config.yaml
n_layer: 22
n_head: 5
n_kv_head: 5
head_dim: 64
activation: "swiglu"
norm: "rmsnorm"
norm_eps: 1e-05
bias: "none"
init_std_up: 0.0209
init_std_down: 0.0
lr: 0.000947
decay_fraction: 0.936
seq_len: 256
MLP neurons of a small language model. Each row is named by its layer, matrix (gate and up: input weights) and neuron, and shows model dimensions 80-175. Each number is 200 + 40 x the weight over its row's rms, rounded and kept within 0 to 999. A neuron's up and down rows have the sign that makes its largest values positive.
After each neuron's rows, "fires on" lists the tokens most often at its 100 highest values on Wikipedia text that the model never trained on.

L9.gate525,119,229,202,209,125,266,181,210,186,243,132,286,215,264,164,155,219,201,174,220,217,151,219,175,165,178,186,217,271,205,114,89,150,258,197,208,170,251,193,249,211,262,209,208,214,225,164,231,226,186,218,199,209,201,199,224,175,169,238,199,169,246,195,222,226,189,236,203,213,243,180,127,155,177,145,238,237,207,253,225,270,211,242,165,191,167,268,207,237,249,195,205,221,165,161,195
L9.up525,257,186,231,202,232,190,212,210,179,204,209,245,159,159,178,181,213,231,159,164,205,168,181,170,254,229,142,242,217,267,212,234,211,161,212,189,163,153,142,167,200,138,164,230,256,117,186,143,250,244,289,199,230,210,187,149,210,253,198,140,165,217,256,196,182,243,205,173,284,192,193,234,264,243,216,246,132,221,135,242,204,182,200,197,159,172,183,209,160,168,212,153,203,267,162,173
fires on: " and", " it"

L13.gate561,250,205,118,242,234,219,240,246,230,190,200,242,210,231,190,261,169,175,131,187,227,161,130,276,169,310,177,243,187,174,202,169,107,175,185,233,201,219,148,233,274,116,220,126,189,166,252,127,280,193,141,129,219,256,168,200,195,250,198,158,213,185,177,162,226,179,226,128,242,218,176,138,196,161,232,185,239,214,169,204,197,183,251,204,266,232,179,207,179,200,229,218,206,225,157,186
L13.up561,207,245,171,309,230,197,219,194,242,242,154,326,156,231,161,186,195,152,176,142,214,168,174,246,234,238,229,226,188,241,118,166,158,177,263,168,190,191,202,230,273,215,186,163,217,162,271,158,234,218,248,215,233,219,152,215,192,234,184,175,208,197,175,192,274,137,201,166,184,264,154,219,144,186,201,173,220,138,182,222,221,243,301,238,177,132,175,207,164,186,187,236,220,137,186,219
fires on: " |", ":", "-", "a,", "|"

L13.gate335,160,248,199,220,168,184,216,197,243,163,215,187,214,185,208,202,187,102,207,251,192,232,149,261,173,218,198,219,255,274,205,239,242,215,160,156,256,189,178,154,284,167,237,241,276,162,217,154,171,231,212,206,155,164,202,164,205,225,231,317,207,286,240,173,269,169,215,171,179,268,235,183,225,246,201,186,246,201,174,265,175,160,257,166,183,174,190,200,189,223,188,182,175,191,230,171
L13.up335,186,209,214,247,285,121,259,189,188,177,273,156,175,269,239,250,168,200,198,206,239,165,218,197,230,168,204,203,183,208,232,235,174,267,246,180,163,149,153,235,173,259,239,249,155,216,167,234,236,164,203,207,165,188,207,257,218,180,207,149,191,238,182,139,213,244,216,248,283,198,210,159,239,234,246,239,163,247,162,181,184,204,192,149,190,190,171,144,248,225,178,208,206,182,166,188
fires on: " of", " to", " (3", " (", " |"

L10.gate431,197,261,170,245,230,188,217,175,256,217,135,247,211,197,142,262,188,188,262,228,149,143,157,168,254,270,199,188,237,109,235,194,171,205,177,177,218,236,214,156,217,134,249,126,160,249,187,193,218,197,260,181,189,234,208,208,153,205,167,202,273,225,213,250,220,247,158,150,167,207,230,159,231,222,135,215,255,159,256,235,172,235,174,243,127,203,180,122,155,238,235,147,209,139,161,180
L10.up431,161,215,229,283,149,150,254,201,259,193,230,169,171,214,163,171,259,208,217,208,146,163,188,241,205,279,202,296,164,159,206,241,143,166,235,229,211,170,167,215,210,147,144,87,231,197,161,282,206,195,171,174,180,216,132,235,246,263,168,272,166,234,201,211,120,168,268,158,231,241,162,253,206,227,127,278,228,257,129,232,281,204,282,209,198,236,174,163,226,173,137,198,268,203,175,149
fires on: " |", " States", "an", "ian"

L2.gate44,173,160,190,227,153,258,142,232,253,234,216,244,168,116,208,179,184,214,124,163,202,200,249,214,179,204,178,288,188,192,240,177,155,179,157,189,223,241,179,229,202,204,166,207,175,243,189,250,224,245,216,234,197,223,187,229,121,192,197,140,125,238,234,197,168,148,217,190,146,271,164,219,184,203,209,191,287,210,143,209,218,229,152,248,93,163,172,253,186,217,208,256,173,217,179,169
L2.up44,197,204,389,139,173,192,233,188,210,171,205,216,203,222,231,148,208,162,192,149,275,220,268,218,196,166,183,212,222,184,190,249,249,206,198,218,213,202,229,174,171,199,164,193,148,250,134,201,209,256,170,207,150,171,169,224,133,194,134,220,192,131,219,214,178,227,223,169,292,219,189,190,186,203,248,211,190,135,152,231,185,221,163,277,198,224,178,134,191,149,148,204,237,185,153,132
fires on: "-", ";", ":", " |", " -"

L6.gate275,225,139,209,163,197,166,187,247,168,254,252,194,180,216,260,186,209,144,178,162,251,179,234,215,178,170,140,222,167,194,151,190,202,198,260,214,182,181,237,280,131,232,229,262,167,257,147,208,168,180,183,289,167,312,185,188,223,197,200,221,199,214,167,213,219,184,239,231,223,251,236,148,209,169,246,253,190,223,204,184,283,178,242,167,240,222,239,242,161,203,194,190,193,172,262,196
L6.up275,225,247,296,224,138,202,215,206,164,204,231,271,163,244,228,214,206,252,145,227,279,168,277,265,165,204,235,161,230,239,246,153,153,206,210,206,153,144,188,223,211,176,190,181,137,226,162,194,223,194,173,208,293,135,149,225,239,229,205,201,216,230,278,250,162,168,168,230,204,246,172,166,191,226,227,228,203,246,186,260,186,194,191,179,242,173,253,212,195,110,193,202,231,161,222,268
fires on: ":", " force", "s:", "ha"

L12.gate632,191,191,146,257,236,288,195,238,115,163,234,146,164,186,240,183,174,219,146,174,226,202,179,224,201,145,202,201,148,156,184,230,129,250,222,154,197,222,198,233,201,146,248,152,268,161,224,145,182,242,204,213,189,180,155,155,250,196,178,188,215,199,89,130,173,323,157,184,149,212,283,165,191,174,238,212,184,208,191,271,208,188,202,180,119,219,189,233,232,173,194,236,226,200,179,198
L12.up632,170,202,178,157,242,171,167,199,262,195,222,223,170,163,167,188,218,177,180,224,149,211,157,168,288,197,192,131,209,184,289,148,147,205,141,186,264,228,206,182,181,175,165,178,185,183,266,86,261,179,133,230,194,192,168,199,220,154,190,191,215,224,134,115,152,177,183,161,215,191,205,154,170,238,198,187,246,202,178,200,148,233,195,194,246,198,196,192,256,134,180,177,226,285,214,241
fires on: " than", " to", " from", " over", " around", " the"

L2.gate15,220,198,251,199,259,211,230,133,191,126,196,265,169,250,248,173,201,128,206,161,176,251,229,222,238,184,150,163,304,199,174,198,252,199,241,235,269,234,263,262,255,238,212,188,149,278,223,189,234,225,257,147,237,174,244,196,127,235,150,151,158,170,263,214,217,174,174,199,192,148,236,224,162,175,209,252,249,263,143,169,232,259,226,157,202,295,201,251,209,206,189,239,200,240,196,221
L2.up15,256,153,221,121,256,167,237,156,177,120,188,162,251,226,289,186,166,224,207,137,271,231,145,143,211,194,211,212,228,214,196,215,178,234,178,160,169,210,228,269,266,232,261,75,225,235,207,170,210,254,181,203,277,199,244,180,131,193,157,162,143,190,217,251,185,195,181,171,276,132,236,233,218,223,230,203,182,214,229,151,185,207,167,178,212,192,233,202,154,258,225,215,178,266,211,217
fires on: "an", " Vice", " \"We", " Pan", " nuclear", " mult"

L10.gate416,213,258,211,204,147,249,195,212,157,184,180,218,227,200,212,157,210,133,191,247,165,178,208,185,174,197,209,182,209,166,157,171,153,298,201,246,188,166,176,179,185,235,182,219,220,251,137,243,183,152,231,145,196,179,195,263,168,182,177,198,186,215,168,201,248,196,195,235,201,281,196,248,231,184,146,199,250,199,217,262,244,158,218,201,194,166,254,221,191,212,194,240,146,70,194,190
L10.up416,273,183,234,194,231,189,167,167,170,231,265,201,265,204,242,221,183,202,240,256,244,247,190,243,205,90,134,272,266,167,153,249,160,175,166,182,225,171,178,183,206,149,219,156,194,231,237,110,137,202,222,195,162,198,160,95,206,170,212,166,230,210,226,305,189,202,238,115,267,176,276,186,198,158,206,128,196,236,192,192,244,218,218,276,152,249,170,176,239,181,228,189,212,236,276,151
fires on: " and", ",", "ually"

L10.gate216,217,154,274,168,278,225,190,295,190,175,208,146,202,182,230,175,201,219,163,248,217,221,160,221,139,263,160,246,267,225,272,140,184,224,272,200,208,181,181,134,206,186,206,237,215,180,155,255,243,167,149,266,214,242,176,229,170,161,224,204,157,168,220,199,204,159,155,154,187,157,227,168,213,241,184,205,133,208,133,201,264,152,145,156,175,164,149,209,169,237,138,246,158,245,269,140
L10.up216,171,174,207,125,183,268,194,181,260,165,231,174,212,270,269,235,193,173,166,149,216,192,222,223,212,214,149,192,163,240,196,198,149,149,179,183,164,180,135,222,251,181,262,268,229,154,252,262,221,310,223,204,238,204,138,205,204,164,202,231,149,240,278,193,321,196,265,158,188,207,160,243,179,247,192,251,170,175,184,192,230,197,194,214,150,169,168,211,262,209,186,210,171,234,229,179
fires on: " as", " on", " it", " at"

L2.gate485,128,197,192,129,271,241,218,237,214,231,210,127,108,247,207,211,227,168,203,206,175,203,189,174,267,141,182,251,203,230,248,201,219,181,275,209,238,208,212,217,212,288,222,230,177,185,254,190,206,248,150,128,188,166,194,132,166,107,165,135,212,219,213,173,213,187,201,178,198,214,211,178,205,224,217,227,291,277,152,183,261,179,201,207,244,157,232,179,226,244,183,135,227,271,210,206
L2.up485,240,187,202,146,185,220,194,205,147,123,172,198,207,233,239,207,195,160,221,176,197,205,115,226,229,186,209,185,210,247,212,231,172,261,233,183,224,273,148,146,213,271,231,225,179,240,270,138,208,218,231,231,239,152,168,189,254,170,195,206,228,184,232,220,209,189,166,251,211,226,228,218,175,229,249,247,236,237,230,160,274,196,141,186,211,190,224,150,221,243,207,145,199,256,246,209
fires on: "(", "o", "-", "he", "ed", "-2"

L11.gate548,212,224,178,189,199,180,186,184,167,177,252,247,134,273,172,170,212,211,202,174,214,147,192,130,177,195,180,215,200,230,247,198,133,219,204,205,213,149,186,245,198,224,204,150,125,222,217,158,138,213,190,158,218,204,179,167,232,304,193,191,273,215,212,193,159,120,284,274,184,219,195,198,277,172,151,173,227,157,227,198,181,174,237,241,168,165,176,192,188,148,196,305,268,86,164,198
L11.up548,222,249,135,225,147,200,221,217,185,271,174,194,189,238,181,238,212,177,281,178,253,166,266,199,268,188,188,231,152,193,252,231,208,160,226,193,168,209,231,178,183,225,172,195,164,170,184,161,190,165,178,134,194,220,274,199,187,198,255,221,224,187,222,170,173,158,203,202,218,253,200,225,252,119,210,165,233,216,149,197,216,261,159,202,242,161,180,87,165,234,185,235,197,184,189,188
fires on: " to", " the", "ar", " was", " is", " and"

L6.gate419,160,191,213,247,272,213,165,237,189,188,193,304,173,183,143,163,144,174,207,249,154,187,197,142,241,267,277,245,237,224,226,191,197,193,171,149,154,175,262,167,257,184,177,142,165,167,173,196,140,239,195,184,171,149,196,178,222,164,200,128,277,177,155,159,182,250,221,185,187,161,226,251,253,204,191,143,250,192,183,224,203,234,213,315,115,167,122,176,149,186,168,255,167,134,159,243
L6.up419,189,145,217,162,137,203,179,209,169,152,190,196,192,213,187,137,237,212,206,182,183,225,150,184,259,218,233,216,198,263,152,251,158,216,133,178,193,223,280,170,169,215,175,131,119,223,206,246,166,207,211,179,222,178,211,230,205,130,219,138,221,174,124,158,223,195,190,263,216,176,221,227,262,262,187,159,139,201,227,224,247,282,279,242,138,208,195,262,199,119,145,264,224,145,194,216
fires on: " |", " =", "\n ", "="

L12.gate482,230,206,204,225,225,204,188,165,254,166,204,166,216,280,153,152,226,205,176,255,225,149,170,250,135,163,193,193,215,176,250,195,287,181,221,157,214,234,169,279,217,152,255,237,205,233,158,212,179,267,220,153,211,234,208,202,209,216,201,240,193,225,219,189,206,266,188,179,139,212,244,156,222,269,217,210,194,230,166,218,210,239,248,230,223,184,191,253,191,207,162,201,202,144,193,176
L12.up482,227,233,229,228,194,193,237,194,240,214,182,173,173,246,237,258,186,278,155,220,186,249,136,226,185,230,205,179,251,144,236,248,160,228,174,182,169,175,105,214,241,204,248,163,168,157,171,203,196,218,248,214,183,168,183,167,265,191,134,141,175,267,164,203,207,193,235,212,90,226,225,153,113,223,244,148,209,303,105,196,269,175,196,199,223,205,82,159,212,202,196,211,178,248,171,171
fires on: " of", " (−", " |", " a", "-", " the"

L2.gate627,203,158,267,162,209,179,162,143,145,134,158,194,200,153,252,201,168,176,264,233,199,171,222,197,220,178,232,273,214,255,182,229,234,178,221,249,166,258,187,230,201,260,177,227,176,217,222,173,219,257,210,151,201,215,245,174,174,190,180,217,146,205,192,189,258,165,175,209,192,181,217,191,123,222,229,240,211,244,240,212,290,178,169,192,163,151,151,202,238,251,238,222,209,196,223,173
L2.up627,188,165,229,157,115,210,278,223,241,167,150,171,228,228,259,172,250,159,165,134,259,252,234,178,245,160,189,211,252,223,195,257,239,262,250,215,262,142,242,203,194,310,184,206,148,207,220,217,174,203,181,171,195,197,231,189,149,163,153,187,190,157,237,193,169,186,205,193,245,179,223,209,148,191,251,226,242,209,149,180,282,206,186,192,249,231,175,124,200,179,131,154,202,264,203,214
fires on: "-", " \"We", "ø"

L8.gate321,174,214,327,243,196,258,222,257,198,239,191,163,177,147,138,223,153,153,202,158,223,148,131,227,249,276,152,217,243,228,268,162,193,153,187,140,219,166,181,182,268,180,211,292,191,174,190,166,243,163,212,204,178,260,224,222,245,178,172,252,196,179,193,178,195,238,214,153,244,178,221,164,250,222,209,248,187,205,196,236,192,216,230,218,157,200,209,213,208,186,211,246,159,170,191,247
L8.up321,269,192,296,198,218,154,166,170,224,256,207,226,193,279,246,132,177,215,142,167,251,205,171,236,236,199,206,234,285,196,179,148,209,234,239,199,152,162,262,204,168,212,139,243,226,242,111,207,177,207,203,173,202,138,208,194,149,195,247,204,233,199,156,129,215,127,283,164,192,187,241,198,222,247,192,178,247,174,124,169,168,179,276,267,186,216,148,171,226,167,111,278,175,128,200,196
fires on: " of", " is", " was"

L19.gate73,215,238,153,212,170,176,281,160,192,252,149,242,250,182,180,98,217,121,143,133,186,140,197,210,181,164,191,198,150,218,157,195,158,195,198,212,174,307,234,193,118,182,181,213,140,220,279,155,190,132,230,195,207,184,254,162,195,222,157,194,266,197,183,211,219,195,270,235,195,183,244,131,247,225,205,157,163,249,235,193,171,279,223,205,220,181,218,145,240,190,222,275,184,147,209,169
L19.up73,258,206,155,154,220,266,193,170,215,227,165,129,205,217,165,145,183,252,173,174,198,120,219,180,196,223,170,192,248,189,257,245,155,167,225,208,146,232,206,190,212,153,217,149,207,194,255,175,216,162,161,188,263,250,220,117,224,208,201,146,204,190,192,208,236,189,179,169,189,204,268,207,218,162,245,136,215,250,165,178,172,183,165,190,244,219,250,151,216,189,216,224,203,123,205,117
fires on: " the", " t", " as", " f", " and", " J"

L19.gate267,255,239,221,231,203,150,171,215,209,129,245,186,206,230,187,165,166,239,217,164,238,150,227,242,176,202,152,232,212,187,155,188,207,203,181,270,196,204,196,193,284,136,172,169,197,214,154,156,252,221,303,167,186,262,156,306,158,302,89,210,198,139,230,252,188,202,256,140,208,188,171,175,159,241,218,236,243,222,154,269,187,162,189,228,183,160,213,213,144,125,278,172,229,142,227,243
L19.up267,224,255,207,266,206,249,215,215,197,192,179,131,233,209,248,241,59,227,220,257,194,210,210,182,167,183,202,215,259,222,187,247,196,164,218,194,208,204,204,177,288,195,262,179,182,251,156,215,259,216,226,175,120,177,192,129,242,213,264,150,149,166,158,196,228,270,201,206,184,233,234,164,192,260,170,270,301,221,171,262,255,225,230,189,238,170,150,231,183,216,186,176,221,238,161,221
fires on: " |", " and", " the", " who", " The", " was"

L11.gate121,153,189,224,215,240,253,203,203,271,176,236,219,215,203,178,187,175,149,256,227,105,151,167,204,206,201,214,205,167,201,199,128,204,149,171,274,113,246,237,197,196,174,223,199,219,136,273,138,224,295,245,173,119,100,202,174,164,179,215,135,171,245,240,199,181,264,279,184,226,277,219,158,206,152,167,215,225,149,261,195,213,228,185,240,207,144,169,212,186,170,217,237,201,108,193,226
L11.up121,140,193,184,226,190,235,253,198,242,259,187,194,195,251,164,183,155,235,98,187,218,148,301,235,265,214,270,217,218,123,218,160,209,254,176,194,124,157,198,145,210,195,264,114,188,188,249,89,148,207,200,194,222,175,166,211,162,178,241,229,207,173,205,171,106,255,222,211,212,208,159,183,204,220,239,184,196,190,201,161,236,188,224,272,216,153,172,173,186,150,209,251,140,177,137,221
fires on: " |", "|"

L11.gate205,267,281,183,196,124,211,184,191,189,231,245,267,236,173,165,228,246,46,185,250,170,234,186,186,216,162,195,219,168,181,180,290,165,175,286,215,208,186,188,165,250,184,177,166,215,200,164,115,243,203,227,129,123,219,160,220,193,197,201,200,212,223,281,180,219,165,178,174,203,198,222,180,267,137,221,199,226,191,216,263,206,216,185,201,168,197,214,177,195,142,216,264,241,195,172,161
L11.up205,184,210,241,141,209,270,176,217,165,306,154,249,262,207,119,231,272,191,228,166,279,192,130,169,155,173,228,233,189,277,183,235,172,170,210,188,200,236,268,216,180,175,216,168,210,152,206,235,165,220,225,201,201,199,166,305,171,170,169,171,191,225,252,245,211,174,218,179,230,199,223,214,231,181,192,190,224,165,168,237,242,170,229,280,142,196,258,176,196,194,122,185,213,178,235,171
fires on: " a", " the"

L5.gate404,122,244,249,208,226,236,200,198,198,174,185,158,207,231,161,175,198,145,174,224,233,180,225,202,164,228,261,219,245,187,192,258,183,134,278,284,229,242,182,204,290,281,256,179,139,182,225,208,226,182,210,104,184,174,157,166,187,169,173,161,207,219,192,271,235,149,217,221,250,200,193,220,196,245,205,193,315,158,202,264,250,223,207,184,237,170,146,209,213,175,208,171,153,193,257,209
L5.up404,203,198,200,146,165,188,200,164,255,242,204,224,91,288,274,212,202,196,157,134,256,294,259,162,229,152,205,234,186,176,179,235,155,173,272,223,251,145,187,200,273,132,218,112,170,171,208,233,247,180,127,210,221,200,148,177,198,158,209,257,208,178,234,177,166,148,207,199,214,225,216,280,183,212,200,214,204,110,144,157,161,286,219,269,230,233,176,143,221,202,156,292,174,152,177,167
fires on: " States", " European", " African", " Asian", "an", "c"

L2.gate82,188,190,273,142,174,186,151,235,229,178,163,192,176,93,271,241,220,151,189,177,244,225,176,206,146,142,230,283,234,271,182,117,212,237,133,265,160,179,266,200,231,193,124,179,220,135,203,220,231,281,178,254,219,296,175,180,194,236,153,165,203,189,183,201,199,148,187,220,254,229,204,168,165,183,273,227,252,219,254,208,152,245,205,197,226,132,248,193,131,221,189,189,142,228,234,216
L2.up82,177,218,178,204,157,241,200,198,146,169,172,191,193,247,241,241,220,115,162,249,216,223,172,195,264,152,218,160,188,257,161,200,181,247,228,242,221,253,160,148,137,250,227,254,253,285,176,187,133,196,153,207,201,142,256,182,160,90,216,203,155,170,231,239,202,204,164,163,205,146,206,233,162,278,254,280,207,109,156,179,239,183,176,169,214,250,224,219,199,209,148,197,195,209,210,235
fires on: "-", "19", "°W", "200", "C)", " details"

L13.gate369,152,263,174,202,132,253,195,155,193,244,131,236,207,288,132,174,224,183,193,139,212,157,181,186,188,131,222,238,307,211,192,179,170,210,214,234,173,159,187,247,229,188,210,195,252,177,206,191,240,174,173,196,244,243,168,243,217,244,215,188,193,206,198,206,241,204,174,210,210,195,185,134,228,173,140,172,195,166,149,235,226,133,190,167,169,238,232,204,190,134,235,163,133,168,152,190
L13.up369,192,213,192,171,170,282,128,155,162,196,185,190,237,211,142,161,174,181,197,218,212,162,198,168,231,144,205,176,173,228,192,223,183,161,190,243,93,193,203,225,185,174,201,179,207,209,263,201,157,234,208,240,224,142,243,193,205,139,183,246,160,235,211,264,244,221,214,179,232,181,165,145,235,152,188,245,153,145,233,167,269,149,165,130,165,198,216,189,152,157,147,210,236,171,125,203
fires on: " that", " and", " family"

L19.gate162,175,226,199,252,242,182,129,211,215,191,220,229,176,247,172,155,225,207,145,234,177,173,194,242,160,187,235,240,217,220,221,168,195,152,178,176,210,227,137,208,273,217,213,218,197,184,240,174,258,255,215,179,210,195,201,185,169,232,253,172,209,205,138,207,202,201,205,159,204,175,143,162,190,209,135,199,214,236,137,225,34,207,206,240,266,141,190,163,155,209,217,179,204,211,172,100
L19.up162,167,198,190,231,248,166,200,208,347,254,185,183,144,254,179,180,218,229,166,200,199,224,119,218,170,218,209,208,242,166,229,172,157,160,218,199,208,197,156,179,254,153,244,220,138,221,208,241,245,166,160,171,266,202,105,151,139,259,218,164,225,218,193,188,233,180,176,219,202,180,216,188,167,205,122,151,238,248,153,200,193,221,220,257,246,149,203,172,155,214,243,168,204,171,223,131
fires on: "-", " |", ";", "|"

L13.gate229,201,206,178,222,180,265,227,163,217,187,194,220,276,164,128,152,177,190,116,220,254,180,152,200,139,168,261,137,204,189,178,250,191,97,247,303,224,224,226,146,194,240,178,233,270,131,214,137,204,241,191,120,139,237,223,192,216,225,213,146,166,161,304,221,211,212,232,181,184,186,175,175,251,217,215,233,202,169,183,177,188,263,168,169,151,190,199,217,99,212,234,183,240,166,215,227
L13.up229,215,266,247,244,169,216,222,180,179,251,194,199,242,222,185,146,199,282,173,202,224,167,195,245,200,196,287,230,211,206,163,167,199,226,208,198,154,260,252,188,212,187,214,157,184,263,177,162,241,96,157,157,232,252,199,235,172,162,227,241,233,191,217,179,168,180,273,175,177,228,223,200,195,173,153,181,239,191,186,258,207,294,236,218,171,215,208,205,164,249,167,236,210,147,187,182
fires on: " a", " as"

L2.gate250,209,144,153,228,167,226,203,239,217,223,179,239,167,213,233,189,198,191,162,176,238,209,260,231,235,176,246,228,168,209,187,119,267,133,200,204,187,213,160,211,152,206,288,221,225,214,148,199,182,277,220,196,291,206,206,269,229,170,195,167,250,201,222,230,236,122,220,316,191,187,156,228,167,174,151,219,201,251,162,195,214,211,267,211,148,231,249,241,246,166,189,193,212,168,191,206
L2.up250,169,147,240,175,239,248,247,201,216,195,157,194,237,231,282,189,242,238,139,159,213,247,220,180,239,97,165,223,271,224,158,281,258,295,216,202,273,157,223,195,252,247,256,253,230,240,130,174,186,257,208,178,142,202,179,247,172,186,161,151,177,95,219,219,246,199,167,171,255,206,191,192,199,265,293,312,253,218,187,174,221,205,200,171,212,215,253,111,177,162,169,130,177,235,178,150
fires on: "-"

L2.gate152,196,225,184,172,211,215,207,174,143,176,241,210,280,239,233,226,215,143,223,197,213,314,276,211,206,177,229,191,209,239,212,193,217,257,229,208,248,209,246,176,254,284,212,201,180,204,163,179,213,210,134,138,230,181,241,258,105,211,175,109,193,136,237,115,262,126,206,210,217,230,232,169,217,143,232,217,242,205,232,207,196,231,150,211,245,223,144,228,220,196,241,228,162,227,203,194
L2.up152,189,164,203,113,220,213,230,221,152,128,198,161,235,274,268,245,189,197,226,199,266,281,248,249,221,199,211,238,254,233,149,183,207,303,196,194,227,95,195,183,248,226,225,225,170,194,224,161,152,171,124,185,234,132,263,212,161,244,238,165,212,141,247,166,198,198,200,207,223,236,182,136,220,247,287,224,223,193,263,141,257,170,116,157,268,177,199,246,203,200,285,136,193,257,220,138
fires on: "ed", " Har", "en", "ied", "ah"

L14.gate97,159,267,150,220,247,164,214,184,220,254,145,207,227,260,215,200,207,208,258,236,154,237,189,204,165,230,222,219,256,221,243,221,157,280,228,201,224,238,174,244,245,190,189,116,220,209,211,184,172,184,316,205,233,120,157,188,199,201,215,248,200,283,155,212,223,153,197,99,169,276,175,224,236,172,240,208,195,228,232,212,269,192,243,208,209,234,193,162,143,264,291,182,208,151,165,236
L14.up97,161,180,137,213,188,198,161,242,151,180,180,186,220,213,155,148,217,219,259,227,208,212,192,129,208,239,168,215,192,154,180,213,175,169,192,160,104,108,149,152,185,212,193,213,201,160,254,167,197,116,191,203,196,141,210,206,194,263,212,174,134,228,217,179,217,174,226,173,236,161,194,217,229,162,201,187,118,241,152,204,173,214,219,172,108,182,172,161,227,156,185,238,213,218,156,188
fires on: " and", " to", " –"

L10.gate419,192,300,220,281,133,280,226,185,144,219,176,238,210,212,137,203,191,173,217,228,224,96,161,222,233,235,221,190,194,201,192,134,185,194,170,177,201,167,214,209,180,202,203,183,216,166,188,257,188,168,219,148,188,178,209,242,227,227,205,264,181,261,248,183,259,253,142,248,187,262,262,234,270,245,121,110,235,202,234,265,216,190,149,199,131,248,181,225,259,209,214,213,246,165,142,232
L10.up419,227,240,229,223,166,194,224,254,228,230,207,221,180,263,258,199,163,218,291,232,226,169,103,124,225,225,178,260,168,215,172,125,168,200,205,139,207,156,216,230,166,195,159,212,234,209,202,236,215,207,251,168,161,248,156,125,205,185,251,179,168,246,241,247,166,190,164,181,241,241,254,253,246,150,240,130,195,160,175,229,224,152,239,196,208,209,135,277,226,181,155,177,250,265,215,201
fires on: " and"

L12.gate155,243,205,154,232,259,250,184,229,177,219,217,248,196,190,149,133,89,180,221,277,124,180,205,233,194,202,217,206,187,195,188,183,158,103,158,146,208,247,186,250,220,197,257,234,194,140,231,138,183,254,235,121,105,191,164,110,176,180,149,174,211,153,201,143,198,244,253,140,184,190,269,203,221,114,158,159,249,274,199,210,164,231,221,208,159,189,187,243,205,210,203,204,221,185,202,167
L12.up155,197,145,178,137,200,164,211,233,187,164,197,153,181,229,227,170,171,224,184,206,227,244,245,257,210,189,208,231,228,181,230,216,182,265,160,163,150,217,172,117,119,227,172,144,127,134,164,258,132,177,228,194,190,238,194,144,221,119,263,221,210,212,211,170,172,142,167,256,193,209,166,232,223,156,223,145,152,228,221,145,146,185,218,189,223,259,149,213,235,204,168,239,250,189,218,211
fires on: " |", ":", "-", "_"

L19.gate431,212,171,235,211,221,205,163,290,272,218,242,222,231,231,237,162,105,191,177,252,148,176,135,290,176,288,145,209,280,228,217,202,205,185,169,189,188,142,194,219,214,147,250,201,156,129,163,187,175,226,263,173,182,182,182,154,218,122,168,168,185,206,194,112,178,218,262,175,170,217,254,171,171,189,225,149,235,234,179,187,203,240,240,184,177,185,149,180,225,148,137,266,239,228,222,168
L19.up431,223,252,277,213,207,261,213,237,237,148,224,257,246,257,223,124,185,219,171,140,260,185,242,218,219,233,266,237,197,220,194,123,229,231,144,173,164,169,285,122,228,217,187,210,226,157,197,163,176,210,212,183,247,173,161,238,188,220,231,244,190,179,166,195,183,263,229,163,219,165,207,170,300,218,212,106,267,160,185,229,189,257,318,286,173,133,189,210,211,195,161,248,232,152,200,174
fires on: " |", " and", " of"

L8.gate175,165,210,181,195,329,200,237,125,225,214,208,214,204,247,160,237,183,185,238,190,132,116,176,190,177,196,234,121,175,179,236,136,160,212,212,171,230,153,144,176,214,132,202,194,182,187,217,185,188,161,264,229,234,254,171,159,194,194,166,244,195,175,186,153,199,204,133,165,180,121,158,191,171,213,232,245,157,175,181,213,229,220,195,124,162,302,195,171,161,209,177,122,194,239,202,203
L8.up175,185,244,121,210,202,200,221,245,248,220,150,221,166,156,191,261,158,267,138,236,119,194,221,192,185,184,293,198,224,116,229,225,114,240,204,139,195,246,241,198,198,105,150,150,246,200,171,205,262,217,282,240,127,190,133,202,307,182,178,221,234,186,174,191,193,146,273,98,181,177,186,216,196,217,187,232,181,232,175,165,222,188,163,162,244,243,217,216,111,99,208,201,243,127,194,213
fires on: " |", "{", " days"